python train.py --head_dim=32 --d_mlp=1024 --norm="layernorm" --qk_norm=false --init="uniform" --init_std_qkv=0.0315 --init_std_down=0.0 --lr_head=0.00517 --schedule="cos" --final_lr_fraction=0.03 --batch_tokens=[65536, 131072, 262144, 524288] --dataset="wikipedia_en"
MLP neurons of a small language model. Each row is named by its layer, matrix (down: output weights) and neuron, and shows model dimensions 0-95. Each number is 200 + 30 x the weight over its row's rms, rounded and kept within 0 to 999.
After each neuron's rows is what it responds to, as a language model described it from the Wikipedia text at the highest values.

L6.down243,192,215,248,199,172,215,192,183,197,176,243,146,198,235,275,184,159,207,243,173,221,236,178,204,229,192,176,161,179,201,159,218,229,188,145,228,234,175,175,190,123,147,164,194,216,205,203,174,232,178,235,168,216,227,224,160,219,185,195,203,158,201,180,199,199,111,187,200,206,245,192,157,250,200,202,198,177,182,195,198,226,272,138,147,209,216,202,191,192,190,272,151,232,205,221,221
Perfect auxiliary have/has/had. Forms of have as perfect auxiliary or main verb right after a subject or relative pronoun (which had been, that has); also b-, e- word starts.

L7.down597,190,222,141,204,228,250,176,227,192,233,202,231,164,194,165,172,211,211,189,145,199,240,178,185,199,243,211,199,199,213,190,223,208,206,197,191,200,226,216,195,187,220,204,216,166,160,239,188,208,233,214,130,181,187,186,214,221,247,197,178,172,160,226,233,211,188,162,266,217,153,221,205,176,158,177,208,234,217,195,187,182,205,210,234,238,246,225,188,179,203,216,133,166,186,174,219
Mid-word consonant fragments. Short consonant word pieces right after the first piece of a longer word, mostly proper names in tables and lists, e.g. Ips-w-ich, Pes-c-ara, Lis-b-on.

L4.down969,142,181,229,246,197,201,222,139,226,244,226,274,232,171,177,180,190,193,236,176,247,173,236,191,191,195,180,227,163,211,119,211,201,203,193,277,148,211,221,221,180,216,185,222,189,192,215,182,229,144,234,210,175,199,221,219,218,207,240,194,166,211,202,165,178,179,204,215,203,167,199,195,174,270,210,203,203,222,179,171,217,193,196,144,184,178,172,174,227,178,175,136,163,186,183,205
Mid-word name fragments. Short non-initial subword pieces inside multi-token words, mostly proper names, such as Hen-ri-k, Sier-ra Leone, Muth-a-ura, and also techn-i-ques.

L7.down304,207,199,168,214,164,215,288,196,221,220,151,206,177,199,185,209,209,193,199,222,215,178,279,200,227,188,288,159,188,228,152,227,200,170,192,202,173,222,235,207,201,166,234,216,177,157,200,210,139,191,206,174,213,210,202,178,201,204,194,167,170,194,191,163,189,192,219,137,196,197,271,199,172,177,201,249,205,231,141,223,206,251,180,246,231,201,141,233,184,153,191,193,238,165,216,169
Role noun endings before names. Fires on the final piece of a role or descriptor noun that comes right before a name, like po-et, bass-ist, newcom-er, girlf-riend, predecess-or.

L4.down535,226,180,186,244,212,227,206,230,219,213,213,202,200,158,231,191,158,192,214,195,216,190,219,204,180,153,210,241,206,159,150,158,221,150,218,177,227,158,209,207,251,211,199,191,218,157,158,184,169,186,211,189,168,211,221,229,189,239,209,192,237,199,211,236,223,210,218,177,189,192,216,248,215,259,194,230,174,169,225,251,154,241,158,173,267,202,215,231,191,194,225,220,206,227,158,232
Pre-noun modifier completions. Final word pieces completing adjectives before a noun (r-are, ext-ensive, trad-itional, min-imal), plus "or"/"and" joining nouns, as in "weddings or special".

L6.down683,199,198,224,211,261,178,172,154,215,197,196,165,206,195,169,238,189,179,127,165,170,190,188,244,165,229,188,220,224,214,217,167,208,213,202,225,181,222,193,193,242,201,196,215,204,213,216,165,206,216,189,180,171,218,233,238,198,238,173,199,248,209,221,236,207,168,207,181,178,169,149,187,183,138,234,185,142,176,124,270,202,213,200,192,133,180,206,214,172,193,254,224,231,142,243,226
Line ends in structured lists. Newlines ending an entry in infobox or bulleted lists (Website: www.africell.com; Party: Democratic), and closing == of section headings like ==Career==.

L4.down390,162,236,153,221,236,201,297,211,233,192,214,217,169,201,175,244,205,174,185,185,159,190,188,256,177,195,219,208,201,216,236,200,166,221,213,160,211,196,145,225,210,215,155,181,179,222,190,218,202,226,209,201,214,199,138,244,175,218,192,199,166,185,180,189,213,243,193,172,210,197,194,194,184,241,207,221,193,164,256,203,186,181,166,326,206,261,153,215,202,218,210,211,145,237,174,188
Name-joining connectors. Connectors inside compound names and paired phrases: hyphens and "and" as in Middle-earth, Jean-François, Black and White, plus "the" after "and".

L6.down390,183,181,184,194,209,194,202,186,211,266,156,239,174,174,204,222,223,238,243,163,212,176,212,219,203,199,231,235,179,265,179,209,230,168,208,231,223,224,189,217,164,215,175,195,213,192,223,223,123,184,215,220,227,253,215,228,163,186,162,199,227,183,192,209,168,230,225,183,218,206,250,188,240,214,247,234,169,170,218,205,256,218,203,181,252,237,149,216,204,240,116,209,188,200,181,247
Clause-opening adverbial end. Final token of a sentence-initial adverbial or subordinator just before the main clause's subject, e.g. the comma in "In 1961,", "Nevertheless", "Historically", "When", "at that time".

L4.down17,222,159,187,224,203,241,231,258,175,144,156,184,221,257,214,186,213,191,214,164,193,231,261,171,207,217,200,221,235,219,218,120,192,226,223,228,255,235,168,228,196,262,184,139,197,199,175,209,194,231,227,191,213,186,225,194,200,178,172,216,221,190,226,238,181,225,170,124,199,181,185,188,218,195,220,149,204,169,259,223,211,222,242,211,157,221,200,170,156,238,202,173,205,210,163,228
Word-internal fragment tokens. Pieces in the middle of words, chiefly ü in German words (für, Künste), compound hyphens (Middle-earth, anti-aircraft), and split starts (co-ast).

L6.down74,129,200,156,222,175,197,234,173,175,253,200,189,174,239,186,169,171,245,202,173,211,157,244,221,277,166,198,214,179,237,162,166,145,200,163,223,195,256,202,215,179,200,190,204,201,196,186,158,264,194,210,164,176,201,181,156,215,179,207,181,188,216,203,224,276,258,182,192,160,237,156,158,222,194,218,233,174,221,143,256,198,254,226,206,151,206,195,157,210,191,221,209,184,272,209,195
Alternative "or" conjunction. Mostly " or" linking alternatives in lists and quoted synonyms (mine shaft or cave, good or bad), plus slashes and "or"-starting word pieces like or-igin.

L4.down272,155,140,230,188,242,201,153,188,190,199,195,154,153,238,156,190,172,276,208,212,248,148,218,223,162,229,225,163,226,223,185,161,200,153,191,233,193,222,224,216,204,241,167,195,173,187,182,203,231,211,265,180,225,180,247,185,169,212,206,236,228,168,233,234,232,243,242,275,160,269,208,179,178,207,190,143,191,210,170,208,234,226,157,205,180,194,170,214,170,208,221,162,239,218,189,193
Noun-completing word pieces. Final piece or whole word of a common noun, often after "the", e.g. ide-a, iss-ue, surn-ame, film; also some commas and table separators.

L7.down791,269,192,177,183,173,196,164,195,181,201,175,225,192,226,165,172,211,205,252,214,164,210,212,207,164,228,222,165,131,223,217,181,206,113,226,145,162,238,253,233,190,208,161,234,223,231,225,231,193,175,213,156,221,208,215,206,141,252,137,209,273,218,248,157,235,193,217,197,237,159,211,234,182,210,222,236,241,146,234,188,171,204,146,208,216,217,252,198,200,233,211,225,175,265,151,187
Modifier word endings. Suffix pieces that finish an adjective or adverb modifying a following noun or adjective, often after "a", e.g. fair-ly, accept-ably, attempt-ed.

L7.down972,240,207,171,247,218,208,172,223,222,207,225,174,240,217,213,210,180,179,213,131,201,202,204,167,208,245,218,165,143,116,178,177,246,212,241,220,217,212,188,200,211,211,162,215,160,233,211,205,209,201,228,141,198,212,190,150,163,204,220,246,200,184,236,266,201,169,207,249,249,199,209,197,214,193,197,181,205,168,244,227,188,162,231,233,207,277,230,217,213,181,190,226,203,186,203,170
Mid-compound word pieces. Hyphens and inner word pieces that continue a compound or multi-token word, as in anti-aircraft, line-up, Myōki-ji, and Dist in Distributed.

L6.down104,183,202,189,235,186,216,213,193,221,210,181,213,216,173,203,162,194,188,161,169,258,194,251,212,186,206,205,202,221,229,159,237,221,181,189,195,180,239,218,213,211,211,159,283,269,199,207,310,188,217,188,216,187,251,201,214,126,177,191,193,139,179,220,164,216,182,208,178,167,206,163,210,199,137,215,217,217,196,220,209,225,246,170,257,158,227,186,228,176,177,188,197,252,199,219,182
Role nouns before names. Final piece of a role or relationship noun placed just before a person's name, e.g. -er in manager, -right in playwright, girlf-riend.

L4.down670,164,192,213,163,154,190,174,209,281,151,223,208,205,190,244,185,172,146,227,181,217,178,248,202,216,213,225,234,222,183,194,197,241,193,233,221,217,215,152,213,205,136,210,147,208,197,160,207,221,181,223,233,240,173,216,224,186,174,193,189,206,242,218,235,277,170,220,226,178,174,274,228,214,130,194,221,197,175,202,222,191,191,100,173,195,189,179,225,206,215,218,219,199,212,169,116
Conjunctions and mid-word pieces. Mostly and/or/& joining paired words (front and rear, criminal and civil, light and), plus word-internal fragments like R-ena-issance, C-in-ema, or-bits.

L7.down565,183,176,156,179,183,223,213,200,171,204,217,176,241,231,235,205,214,171,223,205,244,242,234,170,168,215,190,204,269,187,195,232,220,216,195,202,193,227,189,168,251,263,264,234,175,189,265,170,197,215,188,198,190,226,225,190,201,261,119,176,222,239,238,209,221,277,209,211,188,175,231,209,211,143,149,229,162,257,236,202,192,193,181,160,241,203,164,150,201,231,155,181,176,175,218,183
Numeric infobox value pieces. Middle or final digit and unit pieces in numbers inside infobox-style fields and tables, such as 107 kW, 16 ha, or line ends.

L4.down907,145,237,251,206,203,150,199,150,191,177,214,212,196,184,199,258,174,185,232,184,175,227,178,194,192,250,200,266,194,228,198,194,157,208,225,175,205,201,194,249,182,188,212,165,174,197,186,306,211,230,262,232,178,158,198,210,195,189,222,264,173,168,172,236,166,221,201,141,171,268,205,180,200,221,252,235,239,179,195,243,162,207,191,231,207,181,178,196,208,218,128,163,163,204,192,206
Country and nationality names. Country, continent, state and nationality words (or their final pieces), often after a comma or "United", e.g. States, Africa, Pol-ish, French.

L6.down8,243,242,194,189,133,248,178,214,250,228,215,198,196,223,134,172,225,207,137,148,218,213,164,204,219,199,177,220,173,187,186,160,210,208,211,200,196,194,236,179,210,221,236,182,167,208,256,172,144,208,201,211,199,226,215,136,208,224,175,177,241,145,201,191,218,221,211,192,158,242,168,222,185,103,195,196,175,209,180,204,185,211,208,261,169,208,209,237,205,269,234,238,163,179,200,232
Post-subject verb/adverb slot. Auxiliaries and adverbs right after a sentence's subject in encyclopedic prose, such as also, was, is, originally, initially.

L6.down300,186,196,169,184,254,230,198,194,224,186,235,218,233,200,141,202,179,166,193,208,218,199,143,257,203,178,208,202,214,226,223,183,205,240,198,227,165,181,241,232,126,269,185,170,180,253,209,200,133,164,176,245,165,188,139,192,186,188,184,253,226,180,209,229,187,190,226,207,194,176,207,173,208,258,196,219,206,147,242,203,150,216,197,248,189,213,190,197,172,255,152,214,198,309,200,189
Mid-word subword fragments. Short inner pieces of words split into several tokens, often after a first-letter piece like R, r, st, gr, as in gr-and-father, R-ou-ge, st-op.

L4.down497,231,214,240,262,181,225,227,178,235,219,176,189,209,194,190,153,135,190,202,224,208,225,210,139,222,205,185,217,181,217,219,180,138,168,217,230,171,249,194,240,214,220,232,226,190,186,129,176,183,217,188,259,163,189,196,180,171,199,157,212,206,157,221,181,225,129,215,214,179,177,184,208,208,211,221,231,149,237,194,189,268,202,193,212,182,165,198,261,201,208,161,211,187,194,169,190
Mid-word subword fragments. Word-internal pieces and hyphens that continue a partly built word before its ending, such as Sl-ov-ene, gr-and-father, W-inn-ers, top-ranked.

L6.down554,227,203,175,248,231,240,190,203,240,207,188,222,181,157,216,202,240,212,209,190,203,191,222,218,193,171,217,250,184,200,204,230,193,242,192,200,149,205,231,203,160,168,230,239,181,197,199,197,161,167,167,138,187,143,273,229,215,218,216,174,156,271,186,175,144,170,238,152,215,231,230,190,162,206,155,219,225,201,161,225,158,168,207,190,252,174,229,215,232,151,213,238,265,123,209,199
Mid-name vowel pieces. A vowel-led word piece, often a or u, just after a capital letter inside a name being split, especially in lists and tables, as in F-a-ber, M-ak-an, Bill-u.

L7.down820,213,185,162,213,146,209,212,192,194,163,287,200,227,203,252,267,178,197,227,203,171,233,153,201,217,165,192,177,204,210,199,211,151,181,193,177,182,205,173,147,176,204,118,214,192,209,178,175,239,226,153,185,207,239,174,168,186,153,166,166,234,187,209,228,195,282,201,239,172,237,226,200,238,223,236,177,217,213,222,205,134,233,170,227,185,184,146,227,205,274,180,170,166,192,166,199
Perfect auxiliary before participle. Fires on has/had/have and adverbs following them (never, already, since, also, not) just before a past participle, e.g. had never been.

L4.down403,211,152,205,233,195,217,205,215,226,224,219,194,177,174,242,235,199,166,169,136,174,214,182,212,208,221,250,230,264,178,148,234,242,194,147,246,268,182,247,200,212,196,239,240,178,192,126,222,210,160,232,216,220,207,159,141,222,219,172,195,190,172,227,214,206,212,187,210,177,195,220,192,207,183,173,220,212,230,179,178,258,196,212,202,219,192,222,170,209,236,189,217,187,172,198,251
Mid-word subword fragments. Non-initial pieces inside split words, mostly names and places in lists and tables, e.g. N-ew York, Els-ew-here, Fotherg-ill, Obl-ast.

L4.down946,175,200,184,172,208,212,257,198,157,220,192,199,236,164,184,186,237,257,187,218,205,235,192,237,225,214,260,168,233,211,188,258,179,183,238,230,225,228,164,214,247,213,252,190,261,211,238,215,245,218,233,207,162,187,196,185,272,218,172,187,216,245,230,153,162,176,201,148,207,178,238,174,139,216,196,226,195,183,196,199,218,274,197,177,171,264,216,190,152,196,211,201,252,163,159,191
Field delimiters after values. Separators such as " |", ";", or a newline that close a numeric or short value in tables, infoboxes and stat lists, e.g. after 58.06%, 1987–88, 2:00 pm.

L6.down604,189,216,192,201,185,210,238,191,215,160,199,241,221,228,208,277,153,200,194,185,170,180,236,205,244,203,174,207,207,208,191,168,181,162,206,170,192,150,241,182,133,252,177,163,183,187,202,208,186,189,228,239,245,202,202,218,175,200,217,219,159,234,184,232,161,256,201,174,209,141,197,166,217,211,193,193,165,183,231,190,211,229,212,211,224,176,177,174,173,253,240,236,176,195,218,221
Nationality and place names. Pieces inside nationality adjectives and place names, e.g. Cro-at-ian, G-reek, Ser-b-ian, Nebr-ask-a, plus standalone American or Roman, and "was" after a person's name in biographies.

L7.down37,217,249,99,151,223,259,190,157,200,168,188,248,210,198,200,244,200,157,267,195,167,146,192,223,172,210,241,265,276,180,248,193,166,245,162,239,169,184,196,188,228,222,174,245,215,204,155,148,211,221,168,207,196,237,231,218,209,197,198,170,171,199,205,172,190,216,232,275,174,195,177,215,215,199,180,217,168,171,161,213,207,206,201,212,231,184,220,181,167,191,182,195,161,178,222,184
Word-internal fragments. Early or middle subword pieces of longer words that are still incomplete, often right after a prefix or hyphen, such as incip in principal, j in rejoined, sub in subjects.

L6.down116,162,187,249,227,191,262,183,206,195,208,150,222,208,210,185,198,158,223,235,190,197,226,210,255,202,194,204,197,218,226,167,209,173,135,182,215,179,155,217,173,201,249,184,220,272,242,139,164,166,193,205,211,177,160,240,144,258,167,159,263,168,208,194,183,204,143,203,142,198,231,225,272,183,218,218,210,215,241,212,199,169,201,172,158,171,217,180,220,213,195,224,191,153,213,168,232
Mid-name continuation points. Tokens inside multi-part proper names where more name follows: hyphens in Jean-Claude and Anglo-Saxon, pieces like Mic|hel, and "and" in Samuel and Sara.

L7.down856,202,196,193,149,229,245,209,173,198,192,190,198,179,226,240,178,164,195,203,207,213,199,167,208,144,229,221,210,213,205,216,224,194,184,205,225,211,169,257,204,206,211,238,201,187,226,155,259,230,204,194,176,253,178,247,177,179,235,197,212,172,200,243,190,202,198,209,181,174,190,173,234,188,225,214,222,185,192,202,216,185,157,213,241,121,185,235,232,181,216,258,223,239,186,217,175
First-name final pieces. Final subword piece that completes a person's first name, just before the surname, in cast lists, squads and tables, such as Carl-os, Patric-ia, Cra-ig.

L7.down650,190,177,191,206,159,203,211,226,222,197,173,184,173,170,237,193,188,209,166,257,199,247,230,173,129,195,237,193,216,207,201,202,189,191,226,203,234,236,216,208,162,213,207,177,178,144,220,207,213,128,225,253,254,219,170,179,192,228,230,167,262,201,211,176,230,195,208,94,220,244,225,240,251,193,259,180,229,186,202,197,184,219,225,179,252,184,195,222,213,156,171,202,177,173,221,221
Linking words before complements. Prepositions, dashes and colons that introduce the next noun phrase, date or value, e.g. "replaced with", "using as", "1914 – October", "score of".

L6.down246,118,266,213,177,239,205,203,233,183,208,226,204,178,189,190,202,205,178,228,153,179,201,212,269,93,212,202,221,169,186,202,163,194,204,163,228,179,216,169,204,222,227,190,181,236,238,217,196,233,248,228,223,226,179,222,208,171,218,191,161,195,191,208,197,213,176,174,229,153,211,185,167,163,203,210,182,210,220,217,165,153,250,235,220,251,246,131,134,208,262,222,156,219,172,203,224
Mid-word consonant fragments. Short one- or two-letter pieces inside words split into several tokens, often names or compounds: Bourn-em-outh, hard-c-ore, Mil-w-aukee, and line-initial letters like W-hen.

L4.down888,247,203,177,226,284,202,186,233,207,155,228,124,170,202,239,218,162,236,183,158,220,183,150,187,210,222,185,179,184,159,220,221,209,215,270,184,176,147,168,151,174,221,179,185,213,168,177,233,206,171,173,183,248,190,110,186,171,251,179,220,209,212,167,240,210,147,250,196,158,198,195,188,196,190,203,206,238,157,238,197,166,185,178,211,228,214,244,218,205,222,223,201,195,201,220,218
Clause-opening tokens. Word that opens a new clause after a comma, that, where or when (some, the, she), plus verb-ending fragments (enab-led, adop-t) and table pipes.

L7.down179,157,263,184,237,185,201,228,195,165,146,220,210,165,182,172,187,180,209,236,210,252,191,223,208,277,188,160,203,231,203,200,191,206,221,213,208,123,216,179,164,208,164,167,195,230,199,252,205,183,187,191,204,180,224,176,180,231,169,195,238,219,244,247,196,208,164,181,135,204,225,177,128,215,146,190,168,214,270,214,192,218,236,164,192,197,253,189,211,202,174,212,164,230,223,185,252
Second member of pairs. Fires on the item right after a dash or conjunction in a pair, e.g. the second score number (4–1, 3–3), loss in win–loss, and/or joining nouns, plus word-ending pieces like -ically and -imes.

L6.down1000,219,229,171,238,173,240,195,238,248,219,186,227,211,191,150,229,219,214,181,147,223,150,178,168,203,226,241,172,188,219,241,162,233,210,174,201,213,142,200,186,216,232,248,172,214,220,212,217,134,219,214,247,185,191,224,255,198,200,202,177,225,212,192,189,256,265,221,180,187,180,214,185,170,198,246,238,259,139,123,252,194,158,171,208,216,244,210,217,208,190,211,154,240,207,209,236
Mid-compound joiners. Hyphens and colons that join a word to what follows, as in Middle-earth, English-held, Chinese: or Latin:, plus split word-start pieces like re(forms).

L7.down696,186,226,187,219,214,176,189,211,202,170,172,200,214,164,191,215,178,210,185,179,138,229,210,176,190,165,224,249,241,192,190,251,189,187,197,198,151,236,160,149,205,225,224,234,203,197,174,223,209,182,201,153,206,218,181,203,207,214,203,208,220,191,208,205,266,233,221,258,246,219,222,202,174,249,175,302,256,218,220,239,178,218,253,228,179,174,211,161,230,194,258,183,208,198,218,240
Coordinating "and" between names. The word "and" joining two personal names or noun phrases, as in Shinji and Misato or Vernon and Gladys. Weaker cases: "at" before times or places, and word pieces in infobox and table text.

L4.down873,182,160,278,149,185,159,188,176,222,176,215,200,187,156,224,219,173,229,163,184,206,214,225,130,190,183,186,177,218,174,236,179,168,226,198,195,212,204,178,182,201,189,145,199,182,209,158,186,257,189,283,246,198,201,223,221,160,200,182,208,227,200,184,231,214,235,168,202,249,177,197,210,166,202,198,210,240,209,264,158,229,241,184,166,194,271,222,212,209,191,211,224,171,172,230,194
See also, auxiliaries. Fires on See in Wikipedia See also headings, on auxiliary has or had after a subject (has been, had acquired), and on or between alternatives.

L4.down291,222,226,191,154,153,178,159,203,253,175,200,206,253,233,186,252,246,269,186,212,192,194,143,244,189,156,165,190,143,148,182,217,231,202,157,228,198,179,198,138,237,194,223,166,181,191,158,209,217,202,231,209,211,199,164,227,247,215,175,178,206,204,201,195,196,228,205,155,163,179,190,207,202,222,196,212,187,194,205,160,211,213,168,193,192,153,197,190,225,187,237,166,251,282,220,225
Word-completing adverb endings. Final word pieces that complete a word or set phrase, mostly adverb endings (-ly, -ively, -ically), also only, also, at that time, age digits.

L7.down286,182,252,249,195,100,196,154,227,201,154,229,174,190,167,204,154,230,261,216,214,236,234,146,216,170,189,200,188,170,223,230,198,225,188,226,173,201,193,189,178,167,156,208,172,264,230,298,192,200,212,207,141,173,144,175,169,189,190,210,159,164,205,225,205,190,238,209,97,248,160,146,208,186,272,224,164,197,187,202,187,211,214,164,188,220,196,222,143,200,207,212,204,194,214,179,192
Conjunctions and word-start fragments. Mostly "and", "&" or a dash joining two items or names (Herzog & de Meuron, 3 Feet High and Rising, verbal and imaging), plus first pieces of longer words like spec, cons, des.

L7.down924,260,173,211,104,198,201,197,196,189,171,200,196,237,212,215,228,182,220,125,170,172,209,171,246,192,184,245,179,178,197,198,251,246,220,180,203,218,209,217,179,222,223,262,173,206,218,208,215,136,203,182,152,246,219,228,207,238,209,148,206,200,190,166,232,175,198,182,158,118,187,213,236,200,199,192,217,173,228,250,162,212,237,210,165,180,215,213,248,260,238,162,195,206,205,179,240
Place-name completions. Tokens that finish or join proper names of places and institutions, such as Camb-ridge, Ox-ford, New York, and the comma or "and" in place lists.